Weights of a small transformer language model.
Size: MLP 896 GELU, vocabulary 8192.
MLP neurons of a small language model. Each row is named by its layer, matrix (down: output weights) and neuron, and shows model dimensions 16-79. Each number is 50 + 15 x the weight over its row's rms, rounded and kept within 0 to 99.
A block is one neuron, or neurons of one layer that tend to fire together. After each block is what it responds to, as a language model described it from the Wikipedia text at the highest values.

L8.down2:61 59 51 28 50 71 58 36 43 23 17 35 55 76 74 60 66 47 68 37 36 58 51 63 37 36 23 39 53 73 41 39 56 70 64 60 80 44 43 04 50 51 79 53 53 49 73 45 51 44 55 34 61 22 31 56 50 61 14 52 85 30 34 48
L8.down183:52 37 37 48 85 43 30 39 37 42 41 58 73 45 47 43 77 39 52 83 63 52 48 41 64 49 44 45 57 51 60 59 61 64 47 48 28 70 33 38 54 31 23 53 50 44 45 31 47 57 39 16 58 59 51 59 19 47 44 61 31 44 48 57
L8.down271:48 51 55 40 43 46 41 48 74 24 44 59 43 54 49 36 41 44 62 54 55 49 45 47 42 42 46 45 58 37 64 46 40 75 66 54 33 61 73 58 34 60 48 53 55 46 71 60 37 47 30 43 61 33 29 43 58 37 38 36 55 62 34 66
L8.down358:33 41 44 58 54 27 63 29 57 68 59 71 43 32 41 42 40 47 49 79 49 53 32 68 51 62 62 56 51 59 48 86 74 71 32 62 21 48 47 51 34 41 57 78 67 51 58 29 75 43 80 28 45 49 66 67 54 52 41 80 68 44 58 66
Responds to: Plural people nouns. Final pieces of nouns naming groups of people or relations, often plural, e.g. brothers, colleagues, supporters, officers, plus wife, friends.

L2.down192:63 36 58 57 89 74 19 66 41 54 58 37 32 62 47 55 51 63 81 54 53 39 48 61 14 38 27 45 46 29 25 66 50 48 40 58 51 64 75 48 63 23 65 69 54 29 53 70 57 64 30 38 44 75 71 62 32 60 53 82 73 47 32 83
L2.down263:82 53 71 24 65 51 58 53 54 52 60 46 60 16 53 59 61 27 56 48 67 55 57 52 48 42 56 39 53 44 27 36 72 65 22 80 37 39 59 43 63 33 49 55 44 39 47 45 62 37 73 37 58 58 60 78 36 48 64 43 46 55 50 70
L2.down270:41 78 67 55 54 62 66 38 50 59 40 53 58 56 46 38 51 39 42 72 54 24 47 47 60 38 52 31 42 34 75 71 50 60 62 55 20 36 35 38 37 51 21 36 56 59 34 13 65 32 21 13 52 49 73 50 25 46 52 46 56 45 75 56
L2.down285:43 53 41 20 52 48 67 25 61 38 63 63 53 38 36 61 33 67 57 38 57 69 54 59 46 65 57 50 38 55 53 51 60 73 30 48 70 34 36 62 45 68 53 45 32 42 70 44 45 40 69 52 70 48 46 73 53 65 69 42 50 58 45 64
L2.down344:22 41 50 19 30 59 44 74 85 57 58 68 71 68 52 33 29 43 48 41 66 51 55 53 46 76 42 57 67 86 49 46 74 26 53 40 67 38 62 55 57 38 72 56 54 68 36 52 71 67 47 53 61 54 53 32 41 54 39 65 75 34 49 46
L2.down550:58 70 39 36 45 22 35 00 63 39 54 52 66 57 52 47 61 66 67 31 47 41 14 49 47 29 27 61 60 82 54 70 35 33 46 63 51 60 70 70 40 40 45 50 36 59 54 56 55 53 74 54 43 62 63 42 49 33 43 64 24 35 65 64
L2.down596:76 46 51 58 49 74 50 50 69 39 58 48 62 54 37 63 50 83 33 43 54 70 51 33 32 47 83 40 49 39 61 46 67 30 28 56 47 69 79 43 54 31 62 73 50 44 48 43 73 63 45 67 42 65 79 44 37 44 28 49 55 40 49 45
L2.down820:39 51 52 46 48 36 63 70 59 26 78 34 42 42 66 30 52 43 46 50 49 71 34 75 61 42 54 32 62 55 47 59 20 38 50 72 63 51 42 37 65 35 61 56 68 24 25 45 59 57 71 58 73 59 38 65 63 54 69 50 63 54 21 49
Responds to: Word-completing suffix pieces. Final word-piece that completes a word split after a short start, often plural endings: sl-a(very), hel-ps, lim-its, requ-ests, ass-ists.

L5.down374:47 54 56 45 56 47 15 60 36 66 78 62 44 82 67 38 12 39 58 67 58 75 72 80 20 55 34 49 67 48 38 54 40 38 48 47 54 33 54 69 39 43 71 43 50 61 70 59 46 64 31 56 42 41 65 63 60 53 57 59 59 32 35 50
L5.down872:55 25 42 09 50 38 38 45 44 72 65 76 48 45 62 37 27 54 43 60 36 51 31 50 45 41 38 43 64 46 35 71 43 78 52 59 55 65 55 57 45 65 40 08 44 47 50 43 61 33 37 42 44 20 62 73 69 51 42 49 33 63 36 52
Responds to: Title-internal words. Word pieces and words in the middle of creative-work titles, mostly song, album, film and artwork titles in tracklists or quotes, e.g. Som-ething, N-ight-mares, Bl-ood.

L2.down32:65 39 57 35 56 50 41 59 31 69 56 62 50 37 39 28 45 42 41 62 57 39 55 46 35 54 48 68 51 37 49 34 56 60 68 48 57 50 42 58 50 74 78 57 39 51 72 77 57 43 34 46 53 32 47 52 40 81 49 53 36 29 60 46
L2.down38:26 50 59 63 51 75 45 61 44 78 64 59 52 84 66 37 53 53 31 49 51 42 49 46 58 53 70 35 27 77 64 58 41 48 25 39 37 59 34 61 41 71 41 34 42 59 50 64 73 53 49 07 31 96 42 62 56 43 59 33 39 46 44 63
L2.down130:57 52 78 77 71 35 40 69 38 37 70 26 34 14 56 24 29 60 46 55 50 82 45 51 62 62 91 40 32 50 66 48 58 40 87 52 54 44 43 59 54 55 62 22 60 44 37 37 68 58 48 65 50 38 30 52 41 18 45 34 57 33 70 46
L2.down208:61 61 44 30 54 40 46 42 55 50 58 33 49 63 48 24 67 49 52 61 58 54 38 48 74 45 53 35 47 65 54 47 45 26 53 50 58 49 74 64 50 55 29 74 63 17 57 68 44 64 46 62 68 29 66 49 44 38 15 56 20 39 31 39
L2.down380:54 66 52 61 48 29 42 74 64 64 62 44 56 62 46 46 56 52 48 63 39 66 70 40 24 75 15 39 52 57 47 37 50 55 47 47 28 35 61 59 86 51 37 51 43 25 63 61 37 66 68 32 50 42 48 35 28 60 37 72 59 61 43 33
L2.down433:31 43 60 54 69 35 67 62 57 55 49 49 68 31 46 39 55 31 60 69 43 60 59 47 30 47 51 34 41 48 32 42 33 53 25 63 47 62 60 55 45 23 45 70 51 41 43 45 70 32 34 40 30 64 44 63 34 53 63 61 34 41 89 62
L2.down607:73 68 63 49 55 38 44 38 56 76 65 56 41 42 52 51 82 49 37 31 28 57 69 42 41 23 45 58 45 56 67 52 84 27 42 57 36 66 27 63 75 59 27 70 49 23 72 69 46 62 52 44 52 48 36 53 77 57 68 62 56 51 59 33
L2.down733:34 53 49 21 38 58 38 81 62 56 34 76 45 45 57 58 51 61 38 55 51 63 45 36 35 49 46 83 23 59 53 60 32 47 26 48 60 50 46 51 42 58 42 16 59 31 81 49 66 51 45 78 60 70 17 67 63 81 51 21 53 69 19 41
Responds to: World War, time nouns. Mostly "War" in "World War I/II" and time nouns like night, day, date, year; also second pieces of split words (L-ode, Sh-ot).

L8.down59:48 35 60 42 34 56 54 36 46 71 39 38 55 38 54 52 44 47 40 40 50 63 48 57 55 27 63 62 45 63 71 17 48 54 33 56 41 40 51 39 77 54 76 48 47 29 50 69 39 30 63 62 29 68 65 38 79 52 32 39 69 50 78 48
L8.down303:52 54 38 54 65 57 57 24 51 55 65 62 33 74 41 42 66 50 66 39 45 25 78 56 44 69 59 60 32 93 21 45 71 42 75 47 48 63 52 60 54 39 46 55 38 73 63 56 41 29 37 58 47 58 27 34 60 25 71 52 35 75 41 66
L8.down436:47 24 65 71 56 44 61 58 77 47 30 38 51 33 56 55 51 26 61 87 58 56 44 68 60 99 61 56 60 62 41 51 56 53 73 61 69 27 37 30 40 34 48 53 39 44 33 42 52 52 54 06 39 45 48 43 48 59 54 33 36 60 87 66
L8.down463:70 69 39 54 59 55 37 42 48 42 45 45 77 79 43 69 67 51 77 44 80 60 32 43 58 51 46 28 48 48 36 35 51 40 50 55 51 53 34 42 34 53 52 62 42 56 56 41 66 59 53 40 79 32 52 59 58 46 52 49 51 47 20 45
Responds to: Year final digit. Final digit of four-digit years in historical narrative, mostly after "in" or a date (e.g. 194'8', 158'7'), plus decade "s" and other year-adjacent pieces.

L8.down104:52 55 58 70 38 49 39 60 42 27 47 55 46 35 36 29 57 53 48 57 53 65 80 40 48 50 35 45 62 53 52 44 40 46 50 46 50 55 86 51 42 65 55 38 00 55 44 42 21 76 45 44 51 53 55 44 50 56 49 25 49 99 34 84
L8.down385:75 30 52 64 50 49 82 61 62 37 44 51 41 49 41 38 45 52 49 46 71 58 66 67 27 66 66 60 56 55 42 05 63 46 40 57 33 59 28 45 52 27 46 60 60 42 64 59 41 51 44 51 46 62 55 65 33 56 51 40 55 58 43 60
L8.down781:43 47 69 44 66 63 65 34 24 51 60 65 59 53 44 53 58 40 28 59 36 54 22 55 43 34 48 60 52 47 29 63 46 48 50 55 61 71 44 54 47 67 28 22 66 32 14 26 42 66 62 72 56 73 52 47 45 36 77 62 43 56 40 41
L8.down877:49 60 43 34 67 53 47 78 45 49 38 46 59 66 38 48 61 60 33 60 71 59 54 46 24 50 42 40 69 40 37 25 57 60 47 38 52 63 32 29 65 71 52 51 60 32 47 65 12 74 62 40 48 42 37 88 29 37 54 66 61 64 38 43
Responds to: Ordinals and decade digits. Final digit of a year or decade and ordinal words before a noun, as in 1980s, 1996 Summer, first round, 55th, Fourteenth.

L5.down642:58 47 49 43 31 55 70 67 82 41 09 52 58 25 48 46 47 54 66 59 62 44 35 55 42 64 45 27 32 57 34 71 55 65 58 59 30 64 48 33 41 47 79 56 64 67 46 52 56 68 45 32 54 31 60 62 57 37 62 42 48 64 49 31
L5.down863:48 77 60 49 22 44 52 62 52 50 25 56 49 35 37 34 59 50 88 39 58 65 64 53 20 26 51 56 27 51 46 31 50 40 50 68 52 42 60 56 74 48 43 34 64 63 62 49 54 47 25 59 42 34 42 52 49 55 32 45 57 58 67 41
Responds to: Inner digits of large numbers. Mostly a "0" inside comma-grouped figures, as in 2,0[0]0 and 20,[0]00, plus weaker last pieces of split proper names and ordinal suffixes in tables (Kristianst-ad, Smedere-vo, 16-th).

L2.down80:38 45 64 37 70 20 27 68 63 71 60 84 39 33 55 30 32 80 81 42 35 46 29 68 35 56 46 44 63 60 45 54 36 57 68 42 71 51 59 62 46 58 47 80 50 44 66 41 57 36 46 49 49 30 45 57 16 62 54 42 53 50 62 41
L2.down117:44 42 66 39 38 54 28 65 41 44 50 57 31 57 36 50 52 82 57 41 36 54 39 87 64 43 46 62 49 34 44 52 52 67 35 49 49 38 71 49 58 69 39 56 43 58 40 48 29 45 45 52 42 53 31 70 39 66 41 24 47 49 56 20
L2.down127:44 58 42 21 30 54 29 58 41 65 30 48 36 61 48 57 35 73 19 38 65 35 28 29 43 45 31 29 59 75 30 47 41 46 43 45 99 54 50 69 37 53 75 23 42 45 39 55 49 83 75 42 64 61 37 74 45 44 65 51 35 55 41 59
L2.down275:58 49 65 40 41 58 46 52 52 52 37 53 59 51 30 44 34 53 65 89 30 59 42 49 49 72 43 27 53 53 51 83 56 37 31 55 46 47 47 56 46 27 46 55 53 44 53 52 41 57 40 34 50 27 62 59 52 40 33 38 17 79 99 38
L2.down292:73 70 39 37 42 48 59 54 45 75 56 74 48 55 64 47 69 52 46 45 34 38 55 18 59 69 46 44 37 58 38 56 71 28 52 37 45 53 25 43 43 32 62 49 38 50 64 36 43 33 25 54 69 21 56 38 43 32 40 54 24 34 47 58
L2.down562:82 48 36 39 51 36 44 49 79 63 44 53 31 58 46 38 43 65 35 45 47 48 68 46 51 58 48 55 53 50 45 66 34 51 48 57 60 55 46 66 52 55 39 59 49 42 34 58 57 75 39 30 52 26 49 74 25 40 67 47 19 49 75 31
L2.down614:51 47 51 14 47 38 34 52 47 42 67 54 30 50 38 47 23 45 34 69 56 43 54 23 43 77 23 47 66 74 42 61 57 37 87 38 69 49 63 50 48 82 54 69 36 66 32 49 70 60 65 69 46 73 40 54 52 81 62 37 26 37 44 59
L2.down720:78 43 50 64 36 34 47 57 53 47 74 63 56 54 59 40 18 47 28 39 28 20 49 58 53 74 66 46 58 43 56 55 41 23 57 40 44 44 46 50 57 31 67 60 51 33 18 58 82 39 57 38 41 72 51 81 16 50 39 20 74 55 58 56
Responds to: Pre-verb infinitive markers. Infinitival "to" after control verbs (decided to, designed to, offered to, tried to) and modals like would, could, will, each just before a bare verb.

L5.down113:36 69 56 80 66 40 54 62 14 64 75 44 36 62 46 52 58 38 55 55 09 48 65 76 37 41 25 43 67 51 47 67 36 48 45 54 57 60 36 30 60 46 31 35 35 28 86 59 37 48 33 23 27 66 45 34 58 62 92 27 29 46 47 48
L5.down641:39 53 55 37 50 59 60 12 59 42 23 44 31 51 35 53 49 49 40 53 57 36 59 45 49 30 34 60 38 43 68 52 34 72 47 58 64 52 40 49 53 45 69 59 53 91 46 54 66 39 38 66 63 59 42 42 21 47 80 40 51 41 57 31
Responds to: Word-completing suffix pieces. Word-final pieces that complete a word, mostly the -s of verbs and plurals (turns, calls, hangs, sounds), plus whole forms like leaves, rights, lives.

L2.down321:57 48 54 72 62 64 26 55 56 54 44 57 33 64 39 36 13 48 52 50 49 67 53 67 30 41 56 40 72 69 44 71 58 59 71 21 60 53 46 62 38 65 47 44 45 44 59 42 59 39 58 46 64 63 50 57 43 32 45 45 63 24 55 47
L2.down630:32 55 33 50 63 49 64 60 70 39 00 53 46 68 54 48 53 63 50 63 36 37 78 34 46 56 30 51 59 43 48 62 53 53 68 58 65 65 57 58 41 54 45 44 17 50 65 48 43 53 48 53 51 59 54 41 40 43 30 20 42 74 43 39
L2.down647:43 59 32 50 20 42 47 50 44 32 09 61 60 65 20 44 60 75 45 87 29 36 58 59 51 28 59 32 65 38 44 43 47 54 49 50 51 54 35 30 42 67 69 38 55 30 59 44 56 60 33 39 20 70 40 50 29 71 40 69 53 19 40 65
L2.down676:52 42 61 48 41 66 44 38 35 41 14 40 34 63 32 64 68 72 29 52 40 64 29 81 63 77 49 42 54 75 55 43 70 85 58 56 18 24 51 43 40 33 56 47 40 60 60 48 49 54 42 38 20 22 67 39 50 66 33 50 60 41 54 63
L2.down685:32 34 39 52 52 56 38 44 68 40 00 67 33 47 18 44 52 74 47 32 26 21 34 45 44 57 31 30 43 55 67 61 68 55 37 56 76 46 45 45 41 74 44 43 44 74 63 42 59 51 18 49 36 58 50 35 44 45 32 43 48 53 52 56
L2.down756:36 47 66 57 53 48 73 65 61 66 58 53 08 48 43 43 35 42 38 55 46 44 33 67 45 29 53 42 65 31 41 66 41 28 63 42 47 40 46 66 29 49 84 46 56 43 50 74 71 95 64 34 40 38 36 44 63 26 39 27 36 62 49 86
L2.down821:32 11 61 55 58 62 54 75 72 31 10 46 46 63 30 56 53 49 36 41 27 38 31 39 63 54 27 51 48 74 77 49 37 36 34 27 81 69 60 60 62 50 56 37 53 47 44 82 39 44 41 37 23 50 46 68 20 49 22 30 26 55 61 58
L2.down890:36 41 45 57 50 48 68 23 72 73 20 72 11 55 44 52 36 62 38 30 64 44 36 41 56 65 31 89 55 44 22 59 61 48 46 33 52 26 56 52 41 61 46 58 65 29 73 41 70 63 25 35 78 41 49 58 51 46 38 47 41 47 51 43
Responds to: Prepositions opening phrases. Prepositions, mostly from, also to, of, for, by, between, that begin a new phrase after a comma, clause, or heading, e.g. "and from there", "based on".

L5.down380:28 58 33 40 61 60 49 48 58 35 00 60 54 40 21 39 34 61 53 51 59 06 48 48 35 51 52 33 45 55 63 45 46 68 47 72 65 50 49 56 34 68 64 55 36 39 52 38 77 83 27 52 54 64 45 52 47 18 57 55 54 50 45 61
L5.down848:23 54 34 54 49 55 27 62 31 34 65 36 64 50 53 70 66 45 60 46 36 25 52 79 45 88 90 60 30 54 36 50 64 56 68 78 27 43 52 34 58 71 66 65 66 68 45 36 11 49 60 38 65 66 58 45 67 23 38 57 57 50 43 99
Responds to: Short prepositions, mostly "to". Short function words, mostly to, also in, of, at, as preposition or infinitive marker mid-sentence, e.g. "return to", "wishes to", "is in"; occasionally a word's first piece (Ex-tended, in-ducted).

L2.down163:48 69 42 68 37 41 67 59 28 18 74 31 46 45 40 36 66 38 37 65 48 36 63 67 63 46 44 40 69 44 19 31 64 34 65 32 70 27 60 57 55 46 53 63 62 28 51 50 37 57 87 19 62 37 51 49 49 59 55 77 59 52 43 51
L2.down212:50 48 56 51 50 58 71 60 85 61 07 45 59 28 53 65 45 61 58 47 33 41 40 29 38 55 38 51 59 31 37 51 24 74 56 63 22 66 51 31 50 58 47 21 09 66 38 24 29 53 72 70 46 62 44 64 27 43 57 60 71 64 48 35
L2.down283:47 36 38 63 75 21 55 47 61 66 59 31 33 29 48 48 53 47 66 67 46 46 43 56 75 89 67 33 53 62 44 74 36 32 89 65 48 65 34 13 49 41 70 38 78 68 55 43 42 51 58 57 41 34 34 39 50 33 41 43 38 70 73 63
L2.down542:29 33 59 54 39 30 45 66 54 35 61 38 52 64 47 69 57 70 72 67 54 35 38 78 61 87 35 39 58 24 42 74 48 70 59 64 40 54 55 45 34 54 32 31 33 36 52 20 23 55 42 68 51 59 38 36 38 48 46 44 42 21 64 50
L2.down574:46 56 46 37 47 51 46 67 59 28 63 54 44 35 77 53 15 11 91 47 36 50 30 39 33 39 57 39 29 57 35 43 67 70 52 37 58 60 34 49 47 62 53 40 53 62 49 43 51 38 57 42 33 36 61 40 40 59 67 62 27 23 54 41
L2.down577:58 26 56 70 53 47 57 66 81 32 37 74 44 47 62 61 29 17 04 21 48 56 61 50 40 38 31 27 69 56 37 42 24 65 57 49 54 73 46 57 70 54 42 60 65 45 44 72 56 41 47 30 71 51 63 44 59 42 76 53 58 70 06 42
L2.down716:86 48 64 57 40 70 21 47 32 26 37 68 61 61 47 43 59 67 55 60 65 52 82 53 73 58 76 42 53 41 66 44 36 48 48 48 56 57 77 28 69 21 56 37 43 52 51 41 42 45 60 81 61 30 35 52 48 43 40 43 54 60 68 31
L2.down764:58 43 59 49 54 47 55 59 30 63 85 41 42 62 48 27 72 28 56 56 67 49 51 57 61 66 75 41 45 71 52 63 50 33 77 83 70 47 00 52 56 60 59 59 44 48 43 48 49 25 63 51 38 48 47 38 62 26 39 77 50 32 73 57
Responds to: Name-completing word pieces. Final or middle subword pieces that complete multi-token proper names, mostly places and people, often in tables, such as K-erry, Bir-mingham, Ty-ne, and roman numeral I in Miguel I.

L8.down502:68 44 64 53 49 56 63 36 56 42 64 37 41 59 42 49 53 55 47 41 48 56 53 48 54 41 53 42 51 57 44 47 54 35 71 47 46 51 57 52 73 37 30 30 62 31 44 28 71 50 45 46 25 66 51 46 53 25 47 64 56 57 57 45
L8.down593:39 55 51 66 48 44 64 41 55 42 69 35 37 37 44 68 37 48 51 61 61 57 53 49 31 80 43 59 38 66 54 46 68 57 32 54 75 55 58 35 74 69 34 49 49 59 40 17 58 58 39 53 62 27 36 60 53 44 59 60 61 71 44 20
L8.down725:70 80 78 34 55 32 27 37 51 51 61 81 80 62 25 05 64 53 42 61 72 35 38 42 62 64 28 51 46 58 46 56 51 40 56 72 70 61 57 51 55 33 87 36 46 29 39 38 65 70 69 38 44 34 54 55 69 34 33 44 35 71 72 54
L8.down754:64 43 72 66 56 41 63 52 53 35 43 45 67 74 33 49 51 58 28 67 39 73 46 26 32 62 62 37 43 51 47 60 32 49 54 45 38 46 57 65 31 38 45 40 46 44 36 29 56 71 81 50 42 75 47 33 65 23 35 42 42 42 61 39
Responds to: Pre-verb slot before bare verb. Tokens that sit right before a bare main verb, chiefly "not"/"n't" after do, did, could, or would, plus infinitive "to", modals, and subject pronouns.

L5.down572:41 36 44 42 47 62 31 57 59 31 01 43 75 27 40 30 31 49 52 80 44 34 38 52 51 52 54 15 43 47 69 44 57 49 44 60 71 84 42 48 20 78 59 48 26 55 41 41 99 64 52 61 46 23 37 40 28 35 51 40 50 51 26 71
L5.down661:67 42 45 38 74 61 32 45 17 58 19 46 55 46 59 28 59 38 52 57 32 28 51 23 33 58 45 35 65 43 53 33 88 55 85 52 60 70 31 01 58 71 74 49 41 55 60 63 77 34 39 37 56 42 56 28 33 50 58 56 53 43 80 30
Responds to: Prepositions opening phrases. Prepositions that open a new phrase, especially sentence-initial On before a date, plus after, during, prior to, over, along.

L8.down116:57 69 52 49 74 52 51 57 58 50 77 54 53 69 35 28 45 46 46 58 54 51 39 49 22 78 52 43 31 54 28 19 46 74 55 50 41 51 62 59 52 49 53 64 35 64 37 40 53 52 22 45 60 65 43 40 39 47 29 65 58 51 41 60
L8.down453:64 63 33 67 40 41 40 37 80 39 66 47 43 48 47 23 62 60 29 79 43 44 75 67 59 46 64 45 54 42 43 50 58 40 31 54 63 29 27 55 29 63 26 47 35 38 59 64 67 56 48 64 56 60 95 59 51 41 48 64 54 45 82 49
L8.down704:63 62 50 37 47 74 50 46 62 44 78 38 70 37 43 29 65 53 42 59 31 37 39 40 61 49 50 60 51 27 44 63 38 33 34 51 57 31 39 63 43 65 26 22 23 86 31 40 50 65 64 53 52 57 63 92 44 36 54 56 60 60 69 68
L8.down844:49 40 13 33 36 59 43 58 58 62 81 47 52 58 47 49 72 39 20 67 56 68 71 80 56 69 23 32 43 54 45 50 48 47 75 26 47 32 30 39 43 52 37 71 72 38 44 42 38 35 35 32 39 37 70 70 51 57 41 55 63 19 55 44
Responds to: First-person I, word-initial letters. The pronoun I opening a sentence in quotes or song and film titles (I guess, I Am Not…), plus single capital letters starting words or names (O in Ocon, U.S., E in Emerging).

L5.down194:73 69 44 41 56 50 19 42 28 41 37 29 43 47 38 62 67 33 65 47 37 58 70 59 13 67 54 56 39 50 34 25 68 42 58 16 18 49 81 60 68 47 34 35 44 17 78 55 85 62 30 56 44 52 45 48 50 47 61 67 36 37 57 24
L5.down873:60 49 30 52 52 47 37 60 41 18 42 47 60 35 17 57 75 43 59 52 33 56 65 78 46 50 52 65 64 46 43 22 42 66 68 61 72 46 31 65 71 49 75 35 50 51 63 45 65 48 20 27 61 46 37 53 26 27 80 56 62 47 50 38
Responds to: Final piece of proper names. Last subword token completing a multi-piece place or person name, such as Herleshaus-en, Luxembour-g, McLar-en, Armstr-ong, often right before a comma or table bar.

L5.down741:64 40 50 54 61 55 46 53 43 62 37 89 43 29 48 56 44 59 73 56 59 26 44 44 83 63 55 58 72 59 59 60 47 56 40 69 67 42 58 46 47 40 38 51 62 42 17 39 66 57 59 33 34 51 29 55 39 46 42 55 29 59 35 41
L5.down810:34 40 52 43 42 36 55 59 46 47 39 52 83 44 39 74 32 39 34 27 56 71 48 50 53 48 53 11 65 41 84 55 45 35 48 63 73 52 67 53 46 63 33 44 54 05 62 42 61 70 45 17 63 77 51 34 39 54 30 41 46 22 38 69
Responds to: Pre-verb auxiliaries and particles. Function words that sit just before a main verb, mostly infinitive to, not, also, modals, n't, ever, as in could not stop, wanting to fulfill, would also return.

L8.down114:55 20 46 78 98 46 52 82 72 29 76 45 24 66 23 42 51 47 75 64 47 67 62 64 35 39 32 64 63 89 25 51 70 53 60 65 44 35 58 53 22 36 51 62 45 30 40 46 51 44 25 63 53 49 38 45 64 41 58 41 94 57 46 30
L8.down129:46 56 52 52 41 81 63 75 56 37 45 49 19 72 34 47 70 57 60 62 48 42 82 59 34 24 73 71 25 53 53 41 33 62 56 43 53 43 61 38 42 69 77 35 37 53 63 81 47 66 50 59 30 71 51 26 51 39 47 45 69 38 36 60
L8.down152:51 74 53 58 35 79 65 56 63 26 00 46 46 58 29 37 30 51 40 41 53 41 37 52 48 61 63 50 74 63 47 37 25 73 45 64 19 68 50 62 68 33 29 47 31 53 33 40 32 25 58 44 71 41 46 50 60 59 44 39 33 39 37 26
L8.down640:55 75 42 44 39 54 69 42 39 34 70 61 77 53 49 50 22 60 63 25 67 42 53 57 28 55 38 54 35 43 65 49 32 54 69 48 55 47 66 41 49 34 46 21 52 42 24 50 43 43 52 50 56 39 30 44 54 29 34 52 56 50 43 38
Responds to: Preposition "in". Fires on "in"/"In", as a word or word-start (Into, Intoxication, injection), often opening sentences or inside song/album titles like "Something in the Air".

L2.down69:46 27 19 65 55 86 43 59 56 60 55 73 54 64 40 07 34 44 29 48 38 42 29 54 36 49 44 57 35 52 28 61 35 71 64 69 50 43 25 41 33 63 38 48 31 74 47 55 47 24 42 63 50 72 75 50 52 63 77 33 48 82 34 74
L2.down171:48 65 50 49 41 43 76 54 57 64 82 20 46 41 45 50 43 77 58 58 29 67 47 65 46 38 66 50 53 71 38 58 64 51 81 38 42 68 75 50 52 44 39 48 55 37 40 29 40 74 29 31 73 33 38 34 46 19 33 37 35 53 43 57
L2.down291:50 40 73 52 64 34 47 50 60 52 55 76 73 50 42 40 72 53 53 86 47 41 35 38 20 29 16 66 52 34 43 74 72 67 41 57 54 54 62 47 62 48 26 54 61 26 37 33 57 33 59 60 60 44 64 63 42 53 53 42 50 19 34 81
L2.down356:59 53 58 51 39 65 44 28 56 37 40 75 42 74 49 52 44 34 58 60 73 62 37 73 46 12 24 44 42 68 53 15 64 37 51 48 43 62 51 41 67 20 22 48 46 43 27 55 46 71 45 38 60 57 29 47 52 59 78 65 56 51 52 65
L2.down595:71 27 34 51 59 68 66 44 61 40 52 45 36 67 54 63 56 66 80 38 58 55 38 57 48 65 58 50 24 36 47 39 79 41 50 49 23 39 35 43 29 70 64 68 53 12 51 45 60 40 64 73 43 46 74 40 42 52 60 60 75 44 57 55
L2.down719:66 34 26 65 30 65 46 48 57 42 96 41 46 70 65 42 56 27 41 66 37 47 59 24 44 55 47 58 50 59 38 40 30 26 67 49 47 41 65 43 64 51 13 55 69 37 54 77 51 52 55 54 56 34 52 54 49 16 45 36 22 66 29 59
L2.down774:66 56 69 55 57 62 65 38 64 30 25 33 60 39 59 57 67 62 60 57 33 60 57 54 42 38 48 28 36 47 58 32 29 41 24 76 84 55 70 44 39 50 64 89 49 56 61 24 57 74 56 62 43 56 56 59 51 37 24 50 51 38 53 28
L2.down783:27 27 42 54 43 37 54 34 47 43 51 48 59 32 45 79 67 61 25 40 58 80 27 52 38 54 45 66 40 29 57 57 45 29 30 31 43 55 54 69 49 77 79 38 64 37 63 42 39 71 80 57 35 48 32 69 70 48 65 62 19 53 46 48
Responds to: Ordinal suffix "th". Chiefly the "th" suffix after a number in ordinals such as 18th place, 11th Street, 11th-century; weaker on mid-word pieces and direction words like east, south.

L2.down21:54 37 42 52 43 66 49 33 26 20 73 28 67 52 64 51 62 41 60 47 30 44 63 72 42 43 14 39 42 75 54 18 48 44 56 46 53 43 60 85 47 38 35 53 60 58 24 85 71 69 59 41 35 55 51 22 34 50 83 42 42 26 45 32
L2.down121:43 75 59 41 54 58 36 51 53 51 00 54 66 39 43 43 49 47 64 46 34 48 42 75 37 41 59 44 62 36 46 60 77 57 30 54 49 63 58 57 39 76 51 54 56 73 34 67 44 85 49 52 56 55 21 33 47 54 46 55 50 39 50 59
L2.down174:38 35 27 75 42 45 32 46 67 28 21 49 62 50 34 43 40 40 72 44 52 61 64 65 59 60 59 26 42 29 50 20 52 76 51 42 54 58 41 43 53 62 80 54 35 79 31 65 43 74 39 65 55 35 38 48 32 48 54 55 52 56 60 40
L2.down194:62 63 49 31 42 68 40 61 42 45 30 10 31 43 61 45 42 31 46 71 53 35 27 36 28 48 60 57 51 46 35 63 22 37 78 33 34 56 63 37 64 29 41 56 29 39 52 40 32 49 55 62 18 45 48 52 56 32 26 50 43 59 41 36
L2.down252:42 60 57 49 38 38 52 49 65 29 61 44 64 79 52 38 37 42 49 66 82 65 68 46 69 95 50 57 50 54 54 45 56 54 65 63 43 48 46 64 63 33 38 39 52 72 48 39 34 32 47 34 53 58 58 35 56 58 56 67 72 35 16 52
L2.down493:59 23 33 57 52 34 41 58 52 55 43 37 36 95 47 49 54 44 93 56 27 56 32 52 42 33 33 47 87 57 61 70 41 46 25 53 46 47 59 65 47 53 59 63 27 57 62 49 21 64 54 31 67 49 62 45 64 46 55 42 40 28 39 57
L2.down559:23 26 46 50 64 86 49 69 54 47 07 33 60 60 57 84 55 43 49 59 33 56 76 57 24 42 64 35 46 51 20 42 69 45 37 61 35 91 28 49 48 50 55 74 47 53 54 71 66 74 70 51 59 55 49 47 63 30 57 41 31 54 56 42
L2.down668:56 62 43 48 43 56 36 43 62 23 61 35 58 36 33 58 61 63 46 58 57 67 78 82 33 28 16 70 47 45 68 67 48 28 46 55 49 60 46 60 69 30 43 74 39 46 44 52 43 78 46 88 46 60 85 56 73 29 37 59 49 27 41 52
Responds to: Place-preceding prepositions. Prepositions like at, of, in, from just before a place or proper name (located at, Battle of, University of), plus mid-name word pieces such as H-att-iesburg.